Part of a small language model's weights: vocabulary 32000.
MLP neurons of a small language model. Each row is named by its layer, matrix (gate and up: input weights) and neuron, and shows model dimensions 48-303. Each number is 500 + 40 x the weight over its row's rms, rounded and kept within 0 to 999. Numbers have three digits each. A neuron's up and down rows have the sign that makes its largest values positive.
After each neuron's rows, "fires after" lists the tokens most often just before its 100 highest values on Wikipedia text that the model never trained on.

L5.gate831:522507475510514485508515570518507524487482478476463530405566553519448528503553478527479444456468452550481464472506542478509467487561437540455554474475431433419578486526405521478544541503437473538527465527460465487563523556512535526469442486452482435466463470482413529512492531529440457544461495462516487487445533507534547517523537504477572388420505471527493436517548561554447500508536468535446422460496481473528462499523491500537472442502483516559482488564392561538471531532530454527491416515482450475474516498550470569552493447514562483502487504497475510491472508441471446572457583516454503519492506520454495535531538542547529441522457481538518470568446410490518479512490540505436511466413452447478560449511543513490494528479517474545566492570485514451566468444471519
L5.up831:435510504478526458438476565459511484485470510464575576497555564469443504496489567506486456500450514535510467475529498573481504526521574518468565581559509473432474496543457418622556502523529524559605486453514505509546539494568528499564549450497437431455516573455521520566439467513479455532462480529440520524472426527485522496562483566433468485495490462526429534497509481551501468500561445529515496498518511504473479466474564484500465563543491534449491450453436504472567519512598478518499452499525491580455523481513530527495558411465503534488507507451464520524487505468565475516479533523478603464513492521564456481509535588494459437483566491492517465492576509490447533577492520496578543458449553469485482444510483467511543463448585531512449550526499497489501496488463494
fires after: "In", " on", " in", "|---|"

L3.gate483:543500558510439497470440516506541530513489480538478514496514534473533460503489528490503561474437537442472524476501529456474541471498483475523550554469535484499513544525526512520523498556522491529542483524470455470444461539457481529508521415487528494496469492461547467526475483562468463536455420485585554474501491454550576447568394500472510497445388493439528471425490535448458484444493495481516577501528506555506409538467466465539463512462515463490486521449450516401448537551502470468494511442535455434535536480546489505512500489543550453457577456510478520500511459441521478507446581537525464480465534468502559455479554513498548533507504528435465496476480543475513553472494469554525512522484529420548502470474478470436418466555485490431523534547465454472415594452516497
L3.up483:490518465486533532541438464523524439511537515487495538563473531519541474519506512492512538519415478563534546465523509499450529502453469484557486514449515478520510483480566483520577501541560560493504523496465517520537467446454510445495516450419526521435522452494498501425461472473536499506499432480522516503546515561591573493482477604503540532524440541499471435426453516440495459500489525572500493520527538498584444516506446506501516459552593449483562422482533499464437477539493467477523496471524467497527536508431446500480549486524523418523522514421472491418490500501461472341446474457503431551509514513512608478468548474505501498485483514467473418530521487421521514490566455469516540470506570465520509528518530438568447561472477518483515513515423483427530509454576538
fires after: " |", "-", ";", " February"

L5.gate211:404482508495495423455509596481444515594540504523500464473550497548515474536559484524487461532525531419515512458442475535569402484553539507507465561538552483511551518501571566503442525390421480553463488486610505485507520501444457498487546500552521494492516493507548533458524517572534422454513529511577508605464589630569481469507509495461520532464492556539538521520533471494509472459553491450487486543464518498489536476488432498529457521498529503501497470517553520437487519497462466525547518525417537542508565549509478538516509464497530480506504501506512501517468508505429516459500532510589485553561454540524448436441436480490529546542416559531531510561455486503474508478480460483493542495468479481520496470534558513579518488525548451484483480548418537506546641503509499
L5.up211:496541530505508503467601464480530510488500482499533507525493523545523514499460509520420487467467467487521509455448555477410509527477472525392464505462572492519515492474451494530421459500450464506468472455526475540421489491413475521472484459497421574533467497489485554517539476429464490502552510437560481441530496471480422537451476458540486493446467435425511531529504504409483456499473520425500486587514475483491483495517466478464549510540521442493507540439495485507544540536460534441461510525436495455511505551473478456455536502531540565499497488543515563532537445535565531435504508502548465449486487518488485534590483444432486513503477501396517574464602452466498473480542505509459491460524488508488574527539504504478589526524496539510487493552537498475550464543563511
fires after: ",", "\"", ")"

L5.gate940:465507525453453504466442539508533435545450452487480501524468505530549447585554443485456482486519489445496451510444507463566461485546539477484496445464557505474544560550502469453513473554541520527535465455490516510537490533507506496466536487530498526504533464425556431515535484525532487489558460431500488502573566498506483530585489500503545499449457512492503551429515480536455466510452483466526493606434447512439476539477476406471505522537441512484474421499475512505526458516543522478490540547566505474551533509519507447449520568508482458491449510554492599455496567543555486489447493576445594532443486410446492495489556494479538532560527519443486518437546478527474471538565465555469480571409464496521530469505521530504483514498561546526452562537540463530452521532603506
L5.up940:548430456431419509507557519484529501524536491502535504494465546498511450529463502410547514541515413485458513493529503547555554498507482449536512481526476478531526429489467444467481502462466468415476565484481413533516531517437529543436501555551505482467606447477514515566427515547524388497453436489467460531433521449579513467502591560484473495513525494535518473494492514577526484443505500509408466537535462524505515484421650514515502497482466467505516434549530437468556455487529498497485477443505540409519506552520520471490492532508490446502474441518535526479521563503528510539486478558504530497440567473468544540477432487493560479552412523504425517505536447502510505412401528548477503471538451565504551549490514465495504521511467487557453518504492533551498403491527506
fires after: " |", "==", "|", " (", "===", " Party"

L3.gate680:457554533498528514479422494515469431493517459466431615473462449478470493551491459597499596528509542552501411472496495446523557486490540543507459488489466548513482530513537498545564569537515520478510498465582527504488538439538573591458495534428520515517513533506503510480526486445585530460499450468509562512546539463437510503501441561466461471551474547443443526425477548533414467525502465493495467520486480504487477514519486492518502538514485531513500480562455506551501557532482451512521512528489511484564498512593498490513481459504538512603543525464483568505509489485472518514544495506502502569495482518482439522544547503500433422539472457499486457472467575507452597485524498534502507572494503561497501459473540464478509483483501461424487478468472468512466488566564483
L3.up680:500487464457560462526433498460492413493518506495512509480521552513493535526486467551467472631469445519421440461467507537448531518545500458514507492524494525487506541514496491478556555564501431509532409438520547504508515527462472551458445510515530419527602471490495480436517522514538497496499474478483471549523558487512528473452520485463543502510526543505496529470547505525458531484512472543473468443479463575515494484546547466529451505526508598589548473544502465544529595539478492428517551464501538528448494518470558493440491503536570499575484538494475526519469427523478521449516486516536492506401507529535486527585534567530437451538442461491550514519504538475537528502489554556474480545472471537448552462491570419510444507548571545582536526546455511474459486439501394
fires after: "\n", "-", " (", "===", " the", "|"

L5.gate794:535498567505477418503482484492627461524589472466527487500587496514554468482485412457437549484525562489485412551530519501495528484511495483467532546522468564457527530502448484549542492517521510494432492518496538510458470499511463463506563560595473461365520519498491520509468554462459499476478502537528487490511412541477545450471422473512443489464471583440614528526484403452478523524453512510544514469461496507511436434471533457555540497519454420480486538533530524511547571526560507466466538502489517481528487525494525452537520500540492462505498448476461539476546488524473408517496461491466549433514523480398509528526435511484510513463487472434529514500450495603484485524558448457507465434528578523459439553539465516532497495453463527559515548533574370501469568542484492
L5.up794:531565554476488473530449547494504490461484563457483481557486466502429433489468424485521485517507520476454489499498471480554486487478508515460544414553488580539540525609518430530533533560452471461486531549458476476500477455510532543488554508527496415536527482485468497539539511530516554530477593438520465444487480545512486539544498534463479451509506499481459498535389434508478428510553467534509469478466452476511462531448499447536566495484530463459552479505439508535546553431547484453568557435474512606530525498517498501415495533543491505526514489524475540470443554506524514493611451565560460508516490469457407526504444526479552473499490509448538498433503472515493514561541521492466478575534525436486491514480551454457574465585470538461461482510496413428565517439508511
fires after: " a", " A", "K"

L5.gate116:535485495529501494514497493457502509513506581508500480495435569527605511490527489523448451515496528501538428495551486541550527582530531606453519501475471458497498530527499460514516431506435459526529477505446489439485506474427540522504463478479472447497433460478455517549541524511508521436460527500478484486558541485528541531524521512531476454463409436536477470483482564457525520493543589508504481442488521523482528465540482437455506424503518401507531406437456540613515616470430423461499460536549465457491492497539489502524427481485501506594501506564508492544548512502513498526455522534423482522515517488453515520455461495590487461514551477450558488525527478493477475490552535529425495533506544503451503514537470499471500485471540566477415462543493489472526480416497547
L5.up116:499512508513494462550446546493525482486496499532552582535435469539542458510539437481574447514507650415421469553494515569484465514499553501515466506523462448422561493477437507478449458515511423537521545452494611502463462506498549471511529489519448481482478504403524501480528468563529476480452476445484479512519511456494483479556463485526472438510536466503512513519544549498505498480543508508496504527508490503425442444503548493560517511538551461485481498504445531503517495505506481424443485489541460465472483478532426508482504492459515481476569536456486505506493553533474463552553493513386528460560494446485461499477482474565512472543488459467544551522505495540481509474541478533483437514514546434481544541506469480513539558461567589471390535567510487583537464438462526
fires after: " |", "\n", " ", " E"

L3.gate1149:452556528507439498537501485487491515499517470472562502520509461566549461538453451554525509439451449510488511474488431509474501569571547456513530549451511523389513480511495471512549453555529549474572480496531518449515510459530522520444516489396522465471462530485489521519496495398580516524544498477445471452459505497489492502502503508456507536507427476525505573505565529467428563523464470479588398545487536458507491516506494456547576554456436490451489537486593520471514504623514461465490520500529558482486482507448477471527506503488496548472479464406462549528503463590452454473460504482361462545444469469497465474518525462515541518504497491553595490525506511511478518490523513534444469551537526525512441388467453456441520453481512470449512489493495478511560453554535451
L3.up1149:452496515502523508510452482514474506483490500530433492465446507458478568427458510431505421505511533578580502510515522495502549443434592438458467531479487484553496494530517501475497491541494482447451492454466473454498518559515506443551476478537510494505542394482390511564496487536477461497500512474483523555499435453468502572515595448535525502543455516514498493498503505480508422607575537516474537448491460550541523555604508493431499429627547535542575403552441542546459566517473484436532455408486509486465538490466457469484491528468514508487517546593532556489450547452475514520571420482511488517528456473499476560393536540465479449484528545513537483458495553500569476531461510470453468487486516491430494543549482538497490534519450493570485502495526527597490504503464547
fires after: " in", " the"

L5.gate265:521510523509528504438495580500524534536479544551505440523509441529457420455629578494514526458473515506555512486546469571474529469560404533482464485471512476492481531484516530561474508547487528520495544482491550507524486508530571510578423443424479490527491383506508502473576513484524493541484498535462527487549512523464518506499484517569506549505545502427496443567453474554456491504554500478470514549596533478516465508530526488536452455437483501516458481619554501527396417474503494537571489453479551439513450448466520469530391463481495503445588523478588522509481509556479482490517524465518474545475522487554524474480507491471495567553451478569457498483558515521465505478516535485449460415424466354458441516584435552485452503552569499546439430457475417497450551472529548
L5.up265:534498504495545520480444514494579513449457483535378542474522465528423439536482507472535467440453592553518512563431559485516564487462524488541453540533577469500545515505485378530513519461559552551522449427449551487430474548493445423559475497413501484491511610527484595479492519436513566514488517520482554505549481511441500537542526620539520468489520527578430461459510571458523516524484521548516579552488467488432412522492513436516448513510501484505553524494438517457490467451526501532522434541435529464559512469529501491420531437500550456517529501424523521544462504471413556432525525557496473541475458496501518479519628604472571401468467554475469508438450541509524484563529485565509481546453522566496531515523464578504492506547518509472449451508431535567490487519468467
fires after: " |", ";", " be"

L5.gate393:521535474508494507563440608448520458496513520512442466540521535507421555479483475545463505472555462455527486468454435494448574541468514570445431529562498490502487472499547512520566472556466490498468441506440525550423505494497537540523471490460530497548580487527482519451580579435539475535513529449507527510436492597482494436543451572467480427539469521509449476501539508417512506418540494476496424478510472498498569497474503423548541522508509467548535510430498554461533512570482520544478513496522512439473519517511479476525510443525487531532530453465510563494462482442485394488477515478531558465461513461444471520472474470495557531468565559394572512450503507497466462435553516432433491524511429545491494457463518495452500473462457462466586508517469545509521484438534469
L5.up393:487515507499430527494456518478464550506434529539476528477467423489450510535474419531574466477466495516446516498456521442457490511503470513429519495534474496475492436488480455478491527531452442461480583489528486474542480470423485527466494562548490490533546449530511526481456564449544533490431563454471483463460461536529482520556487458457519523556594545441382477516492438526499491464487495467505413556518460512496518501520517500473562554453515485551563556530482506480516486569518500461533475565477490522502461443535493563559512549500557506553529584539563544591516461557492511536506474530450483534516492546558596479493413510494480480521441573508436524496491500496484493547537551542473473471545424451448503478447556571498499506465496532581539442530493442439539519483503465
fires after: " the", " a", " an", " of"

L5.gate390:492469562524533553429510473472523531538510516499504566492520389536541494543524450461430532532502523498508444562536459477468540448555462522522514463415520492536507519575418470437565526447385499433524551493423450421561456475435393474503467481454467452532466483551487446544472535478518513471535483513596515448515561483464548532505508512542500479541474519521466424500476501492519537498545505524462535533456488490500548511498522479534496455526544559478503433522561580511429573470505404531515435495547489503497546504528477545476567503529523516531563505471484468501535485479513480484479545463518493492539534448437411498477510500446499438491480471481493433422494525474475488460516465557486551452504510383440500506585541478521537421526527464502496532523565428459491433485488459
L5.up390:522469577432530482581404450471527467474460507466443504498424476474502517524520432441481575461495517413483491537502520506512510554609531476500484523501478487487540532554483484557548555469553504523519560463524542540482451495433508506509527503492511541479566514489469493458564494532499521454477542510484431480533478506536499495486451517535442472505520424487499422535503548517490445416480544572469517492493554463535436396524514457538534475542462480511529512404495516532435488501402418443505456557501512434473460492538526473525490468505512449458533512478462448553594576509497510478485550547509491532523522484548538491490516503506488504533362511563514545556535541550492482461503499467499506451489514529417531492519467466563457534534587444480544447465565497505489485525516509
fires after: " his", " the", "s", " |", " her", " its"

L5.gate816:516442544524532468531506510469408581488482519495477520513542488546400389359484519472528541585533505495507483542477491472535567497493551490562420508472514499448533547462574468533509486493587476498487516486499473525454489506453500518503515512490486556482435562477533496502518551486522508546461507537415516502521556453536557485468539507494545505524510517546396501463453514531432530492475472536533509506484530522497448476568510512491443543539506457404530450498517485510456563480422469528526489527495527518560497548557521557496526485541432531555485437549414594490488453537553539466448444468547455557469437454532564553543490533485521537536533489521549502487508586466537521561563548477498464530484545449533490481529565535472492549436423512512505546483541473516509522568495507
L5.up816:496516506464460477506507508553504500511487458506530678479551486500503507470502470485541450564534460514536493559515457516506507532464515510502482501483443501543512437481508519444554459418451480432457502471483513507500482509515525536496499479449536496479506543529499545495474415494466464512454468479516464494465489541468472546547479467495475493424469511581494422513484464535505513465587526539410505482529490476496453429550523477527385494427503460465494459493484455469496482480471532468465461555485453491534504527562466570527460544564515426463488553490474496502504469457421482461529461491492522500482566514550487583479477452551488513523462507500474501463492525531481436445595479515505507533493534457504565491468515517480510494491577452483541468540408498531536517555399608
fires after: "\n", "W", "E"

L5.gate1209:490422441522539465471490534527518495437438484457470535531567500485498519495490472492538558495513508553527439501452526454568508510471466511521444519465519490515525454439533468514504496485505417542486470512521497531528473558553499538486513590512498434526444463528555505492514500473512473486511490455614519525486539537507539434515405488532503493394467480505421482480506492442505529491507529399460589457513535533506478436528502511560557471589529488458531472582512431545490523552480472543513530478542504504551528470518538527588564523505451528532514491491481558463492490531553530489574456475541514521536488554469547541559498476551487580493428469533493481447515478494554431497509517474433502483486497481526469475453528508506501510507542463554459443471506501523507506456550468
L5.up1209:437475548441510465514511500536475453495503494495467527496492527487554502508499469478497448456521504535482404500470546456493534482458489525532444552382464554518476527454489469523491521472549396447467494528577524546577530511505541517480467534558534428535483460470564523478484511415527485529509507484523517503511531470429438489445464489524561489543558419468462488509528418468519518479502530452436507455418470500466489501521500480498535486544546472498585507547502406490457514474454497492546553471531529443541503520497493491499581455543421464510532504478527463518484451609551514459537566527554439535509543491534547559518461501572514532500454495510506502453557545490452521463534432431441438527447436439524415533469467482413550510508497482519474525496498463518481500495454473
fires after: "|", "W", "-", "E", " In"

L5.gate1059:485462516493437553487413447454531481483490471494521534510511539506503457505518446502564510535536562459492455522457542437500472492556449458549491571508475500463508480492462496500485547505422541516472562430479504534501524459539476427445540589527573522514560501482571519449491527530450475461474485454508423548552477545523460481498484451499484475503541481548492481542483427433491462417527479412528528507513476522426514489484494533506454428506520454538504502511488485502597521513541496560468557470525433495499523513491496574493510476466564453507587512455519472536542505487439451540543521565527578503497595478534457513466455458540496492478363496488526504448521585609514495604539444567496490564491529443521519472475475576533498481477561531533499491546535509563487468521516537
L5.up1059:490441474530479540497482498540549490565516575508525485484407481470450464458496549501471508432469515467515420516531542495514480532394508488546559462421416462543458515483481544490502489477499479527496550482436430513516448423512436475454495483521532548528453583471551487490489492468533475464510503524491549495515456540455489543533492527509500469478511518504456512549494443420442500472576581462496473522512486456455505452498460554442514468532490553496451497470554492497481524482544542401522542464435530444535515463472534502514537413506422468569490494497447492461545487507489526465476537433489521464538493455503476493463459442502446505533466482420512463485527549492460528530520557462506467493495481480498446493533495534445561539584518484531485561484571581518544540499539461
fires after: " The", "The", " the", ",", " a"

L5.gate626:491527471530574512519535499527525485492552492467499570476539480561605473542544419564468493448458548582513472577466491423494455497438414590526478507500565492453509540521546496482468479576567510437516499518566412498463472499487466574413471520521495520475478469544449510503455505489495478460507464542515501527519545578518505465524501504451459472530536498518465487502515501450593529453474478458530507514487452524575550504507446488491441519496485476492547523512476555560510475553484425501495484525452519481532524522541543425502529490510533505498516546468460497504511534569512439466449506465499517502473546511563499474436506502439528557499522484510531476499485531548493450516522527546499468504454521472432466502507502501588530544588415447484473543535505506428418500468525524
L5.up626:550556535443523578524492477493474455435458528546485487516522529534472615544451454497615410532468498545501504470451559563445540541518497420514542498493449528499504474533549461447464413486531433535535459492444433518560549556476399525512491567437548531499549513503498517480500510471459523480460523499500509510460588546494512550470501450513500521459511506480501418541487544523537501443490521474495520492495498474444407435536490554505425554541518522557529536499446458537514479424482449493481492554493504554520519567546478510480508572548503454505526443495461511502518541559519504547517464536493572492508532516529453503498501574554491501580428546502485478461501532446568518469421492529425466510482421494443496425485481493507519514589541568484501475513481522446514492487493519
fires after: "\n", " a", "I"

L5.gate834:513552497515426471496509515499496392524441559550501516549439525462487434475423519495504565517502497514478474549492553493467464546472467501559475482495562507509554504541489514460402536508445412464504537420577471568491471494526480466485512531505447461552478606464565466455487484490505546481564508522533554565537485550460529521471495413489492474481479488537530455472491485470432512455491469450541474521462505479463500517510449507534491497482477480474448521478508579488453470536504554462455512443511432542513505575518498505536530534512491475484448497521485540552506487467491522525451586483488516473500527563512456498572452504435524500595510551480411558528484454577455502505511508545488448497593507484505505492539528509541508515565479490508493476471473500524472615523591519
L5.up834:436505465488496481470546459530485532525524467513485448555499484471504457532534546536452503481443472543474567503451506522528495496482516474482532484422517540494501434491480495414417559472490486470453577476544418531446502479525464499501517514440516539536452517489450558531505527537539579578546493478547526525474510532483461579424495423501509537422526488457419496536524485529466513542494479419526506495517559457505559539442454514470519537519471472479528546565494526456577512516524587474500481477494446514526509491503557501548534436531531476515476565535495459527482574550499558499529547548460452480475499505482505463497475518407506500498411564514427567510540453499499490513518508485506549488555528443457552518424521499553496529517499535421555415561526503548575532474503495
fires after: ","

L5.gate123:536442463484529536457483473539565498436589543509497508431521490491483436492604438525502492509537483540495483490511468529515507545486467503506477459527493523510491518439531534464519430593491447529510577500467495445500510467446475474506531487530495495539501492450492529507535530425497481481464512500520504521529514522481493483482456549433554452519508453458465499551486421525504517432467489482541474465424511516492513486534550533607511473537440474501492431537430492533509529484518491529460468510493480489497450474521491480551445518524527470588548576495437508502566549464525525528527521509485510536578515538547487440499482513468490529521572452507462501473496529496550462510497500547531508504491406473447486452461502512528567562546561501493453518571472488540502539552496497
L5.up123:468528526496492474564406445556474549477482480520447508529454467475532411488478483533461450429562425534496488499538466479555487523521533465513468442485509503545482525446515500515543606533500486481463516480534518452465469564455552437531459399531519519558576493510483571465526479498522542479516553539476492487471497513501448502488485476507458481502548514529481433489514548492548535475576495483524508483523549472533495476490459516492498586523551521435532488526567526489487522461484430474460562485544490517557474575526494565515487541515574432501554500534491514532542507475501496484543487545536521458501475543494525557490440475514453499509542532448462525610534556494506498488506560525462449458493454497506535571538530410513500473523496494492518513461485466502528528441471448
fires after: "\n", " "

L3.gate450:432506440484390495517552515458516519528515531443524465427522486460476534494559488548550552427554515485480533534452598474524520498551540572530452493492494499522521516438536453528442474500491407437474520574494587490539514491498485473470476528514531528508512496348532435618529454445499549534612427533477489476478461564527609536451501435516518523551483505520567478513547561495488549509487473436535473567460458470541513463371524398579486490565541451491537498453474475402521541499499495497489497517532514518475529509558588477497495500490588490493523545522525541508460542432540442462472525488537498587484513519462466513449473435381538518521512448550556477441549444499467517533496481539478476497494491539525480524474449407549566542519444465484445445528521460476500503469553523
L3.up450:594550607481541515457548490478464452533538508447535531447459469450556579457505541553495482550541490472504479475559498580467513544512475574503465436531466541467456430555546399547557441469502458482507527458477473482458456495600499460500446587489548477522614422549482536402482512507435507502466499451473513452488474465479460493538496558487508478528498495465469504524480505500429429460498496466500542566473468581501471543462489551414447503443535491468580508451485481514419485529496474494524453523482484504493537524523518502436526460455528529479527455485397482508474526552514435506477460497584474565508467562501433478453506508503478506539533539501505560496565578495494498500482489446548525444494462498449503484564477509569398504523500511526435439496595459458472510478531549
fires after: " ", "-", "\n", " \"", " ("

L3.gate1070:484528501578486523485528526485515543465520564481549518517567599394414480475543452483373505542477423459588500539518465500545551496538536483501547491453514550571502490511427493532506434541489432595539512531488502498499550519553461465488487501503501479507478508468498515449501484485507497415506462462482583565546528516548530458511484553469497409433497467446537512411513542468421543475523580467551484523467532489601392509428517446513548463517529480513536497522420492470474448511435478499468505490521482500466446453457506403479483464511451601538534495499519441455479519504543500486477522528562496491498509485558542553428520475435416496548524524493458441488476476499471502423419506454496474460513496491523464497536429489406480512471492443487532524457550539482554449570531470
L3.up1070:448509418470543512584507527459553551476494572431439505495398435460463497500465417468500477470436588479499549526540499482539500474492550513536488521521537486485574496507506470457504581474508496438446497505529495483516517482489510420570415558475478499486520603459469521467507470475520536537533564533501490457586410493432523487565452556498461514506493543487462563518530534563453511474506503553496526519526477458483562477519456527613540425529529543469487479448540468472484588445532512555479537468531426478422509513494510504488572485502492471484537505543463523618468506586508464500445473486496517532469471528524435415451493549529450552510601547592454555500517491498482551522537589492486431436496431593459444459519509493542544530516484538530446478502539572472512528521479533
fires after: " ", " (", " He", "\n"

L5.gate1093:558443466521469439525536464532488563489537524468467542477497487518510508499505529486483548463579524508546490445456565543508486547550536483566471472492440509556451475442590494469505540466476518585515458521493505564508552603463510553527527473496532448473410510503565475474500514509453476442582431507510469462535486517524491445539496473474522517532470415500441528516479439472525511462530672505465443439441472470529494424486463468520544573449478468500505474536529516425477550492466554590508514548466457435556555557551455560507470506457547483498476482437493567498532496480469487514482525517514452554549536406454493479514471514554533527499528489513555446476489505523529418494544440486491529523539582486549511489487503492427418552510454467546506594470521496532507473556534530
L5.up1093:455474515529489456425519483461542489507512439457520567514501523480492522456513597498483481469496463542568465518446611504441448496569497491472478518503526485466446471506520478403495506479395543469445514466571497494478514523502510522532528436482489495463484474465519504508491552508432577547484441490521442497510478515492513457507530425466518556509430511483541508516435496422480562495501438518561501518553524567424569566556486486551511538507562457477573506476486484567521531524491445454500501506525548472511504550510471497433521470501520491537510509445521476489477475458437483444526512543501539503511529486507497509475535520512464456459463512469486516472522543482470446585510507549462425511424562470479455482550550552454511521518539530496426549475525466541525505536537459
fires after: " the", "==", " The", "The", "S"

L3.gate608:502628518493554504541462507505508533488485455486481542577533548535472508582425406552457481543505479501504445552434516415544476497488491524540459568494463486544512507518508442513567496487494531474503447515529531518537491505486443491508512496452510501449492527446445481432562488474488535474482511483589555511550588533469517458564495529517517462509493515469464541458499556520415519456497463536526475536444413454434545499461468556552467519537453476629521413525517505513523533490503542539564498474502521588488498568492488482444541467478430516536456567518445479449513458462542487522456549471507457493535532569451593490450507483540515531485422520452531443473433471458506501493483480513486479532503502496579520449429455487483473435482514488445468506553525589515446472411522526
L3.up608:503521441469446488529463490470493450481516527512479492493480466557473428498512540437486482442520469546520496485493481536572375611542519542441452546509564501452492412545508516527520528513513473499485529447492477460447509451446450561474564482478484585500571452529461527488501499486457501559494504489487528490559519502513545490495485525466515419447440521451487468437500482498486468481559474555543494422524553460485512522527486452492487521474500559503519509508461472494558527477502468554422526490457503420511539488505522481516430487490557422444490482530499483508475483436460553477545477423494536524469499496465407526510528522541525525534475391559473506468517447473520454522593485503504433504480448508470482455529553470448490484508495555507530537511483571437495501520440499
fires after: " in", "In", " 17", " In", " 16"

L5.gate337:570487467614483504420443517538512469428522517466506487440551467465503429411518450493472452487563466539540537588527513508522572559543456476446463530549468489474562531479470467497523443543471519480522555475483499473535460509514446556481535495487485464509507426436493488555558597494496460499559523499523554476503536448459526475540442478476620490453475439497466484473454475534462504447435502488516533472442506484423466442576508464498516512521461476587498452574471542529485501470553479527477503637491538467564474503555524473571517418424493420494478525486497535479494543532539528512537520564537457518437546466497513474568494589515579439476436436466570511482422521471534460531532504443471459451541423529490504533519502478485475557529525525523518472577542529484521475470424498
L5.up337:451507393454535570505464485517480438425467488485481506480552576493457445537504510407443472518533500565535529563511520477524501486450535527544501564509499510467554437561582483553504518485543500467510513499519552530518503448515519460471498411479530429528554480493489495500511471503545463485454522462501537570493511462536579497507468596505508533540475513479500497465491477550464466435475474555466495511487555528447545561514551498574504432532498507545523513513572450569509474452545455523514507497466504531495517508518528586487469417540463497493479592525434541469460500474500539524518540567512431563432561470532546439551493493495491457520470530558443550483483554527485552510459556437517443440499476525544467504468454465467515478473483574421458491448533529452581429464538533
fires after: " in", " the", " In", "In", "-"

L5.gate1054:465487450505506513460507509515485462529521544472528454515498442496588493560525477443459420490477539574480519428499568504466434531482461395574427491541527458457537478449570491479468562514436532530538547482504504515475437462548477486442529460513487465512546478548490583464546503514484514498573513440533451472490554501431541485534508508505456470521545510489487541560558439514524526488480455475528483557508481449521518446534560533472518540452460542423474540517442583591427512526483449437539524515528473465472486501451467514412512466568561501483479465513511497492498418519521456478510527613497565527473441532491400438482423471564533568548479448525491462573562519491527438481563517501575520530496588516507454531451553536423526558478475511483465503468490497477515507459506502
L5.up1054:488504399509488549474516512516470430545470504499550466540498528471546454479566382459560543483513404596506474469486496477493466536518502548477509511469425493437552445495439446593463447509516481589563490478533464579459472465499487501463516469584522471488534484430453487515562477531489544494555585409550545496494508552510511464454515509458439483519470539476475473468507522485516486501538560464518469560432621459504481400438489485583621505481503507439438444526486505493479525513481472507499543519512473516474463427450487520527488523673514571449405431527542536501541480506480428596536524497503582475529497458524521517545525535569521507504461492538508495493513481535474504458543462507534394442486460535523504515504455495499463476555483563509545433507549494509446537455540552
fires after: " He", " and", " she", " was", " he", "-"

L5.gate318:517515430453467531519508470577517494517494451442478425488507561547507512496460545521522504494553500431506452481512561461546444515493501480477536480542517499496551448591518484471511486560499481549526537530483473487517488457520460507459547463415442578497430512503477520542505436471469509546521569442527492539578548532472533482521519536472481556536409512476440550476463450435435570449511436520541429517489468500569513490458514489543498498516470451498467489498533522607473560463460501481469508541539464428545538515456499487476425464570574531461485485528540500470510426445506459525445552467510477530498523512497479483486534505495483495544478501552494464437519495493509521478479508557494450504579558457555518516424499442446471579537524454460531461459539440538452487533469477
L5.up318:553497484477490564507439448542494518479549506461469484503503505531514493515494507463477483527512509541553514521522528506542486515470543524509539526486570468540491465572522465481497530482545571524478518534510461526492458480490504434516492464495456462474416495543512460475464456513497534523525555478485497527511515538436503491513528530477491521481524487463498558442449441437510539485584473570486458506525423509528597500521576471474468536533472459502507476500522482496494522418480535487471463510505499379535501494564462469464524452532520482508542489465478440541450474497510536450430476497497480525475509493471441472496506484450488542603534510529531458456521502476551557517469505553503422488461476486521526579468493452463447480544514494505457490526566457439533492513432442
fires after: " the", " CD", " 16"

L5.gate205:462545385490451486550500485499489494495557493477489547416455535498467476503446440462471520533538548504534490498480498537525460512593590481557397513536424481417513517568471478466443506508470476459501485459490539557489447490497510533491479522460495515514513467429432488483533524556485468450415555520490466556533623508471559493512529430436520474481469508509572420518508529526502449457466467535421423440449525506475487484448455473556520440484542555521481477524384568578524502565544501487504541485478498513473485476462444499522547541568521525496476490521540466480560472455451462574513581552450526492470507621529500497550457515567459525527469508479465543502408477468474539494500495449476521485501516532486472406508472525531513447515538562461443482527500505502505551521497556
L5.up205:505561427574531539493484458461482550487515562490543463506475536461520501552521597499438568505496437453542547480493447523512489525554569436511502504512504558493593548478500466546473543516455508446585522406506502530547511502529462513495563481444470507481474471420531482451469507497534459444529540455482616467455483490429508506477479484519513471510451492469546536545561550491509527445486527551504513538533555500486459562504529516535505450480567466496457471505493506497436521555455514432520498423478499539546481547535490532503460521466408534502526417527613481507494585518593585447552531483520495478534528533469450499478566513466469563506478400407529476507520527486467501504538497528573470474526518506511490486501491415549473551526507507485466414512482477498473492504532526
fires after: " was", " he", " to", " and", " took", " then"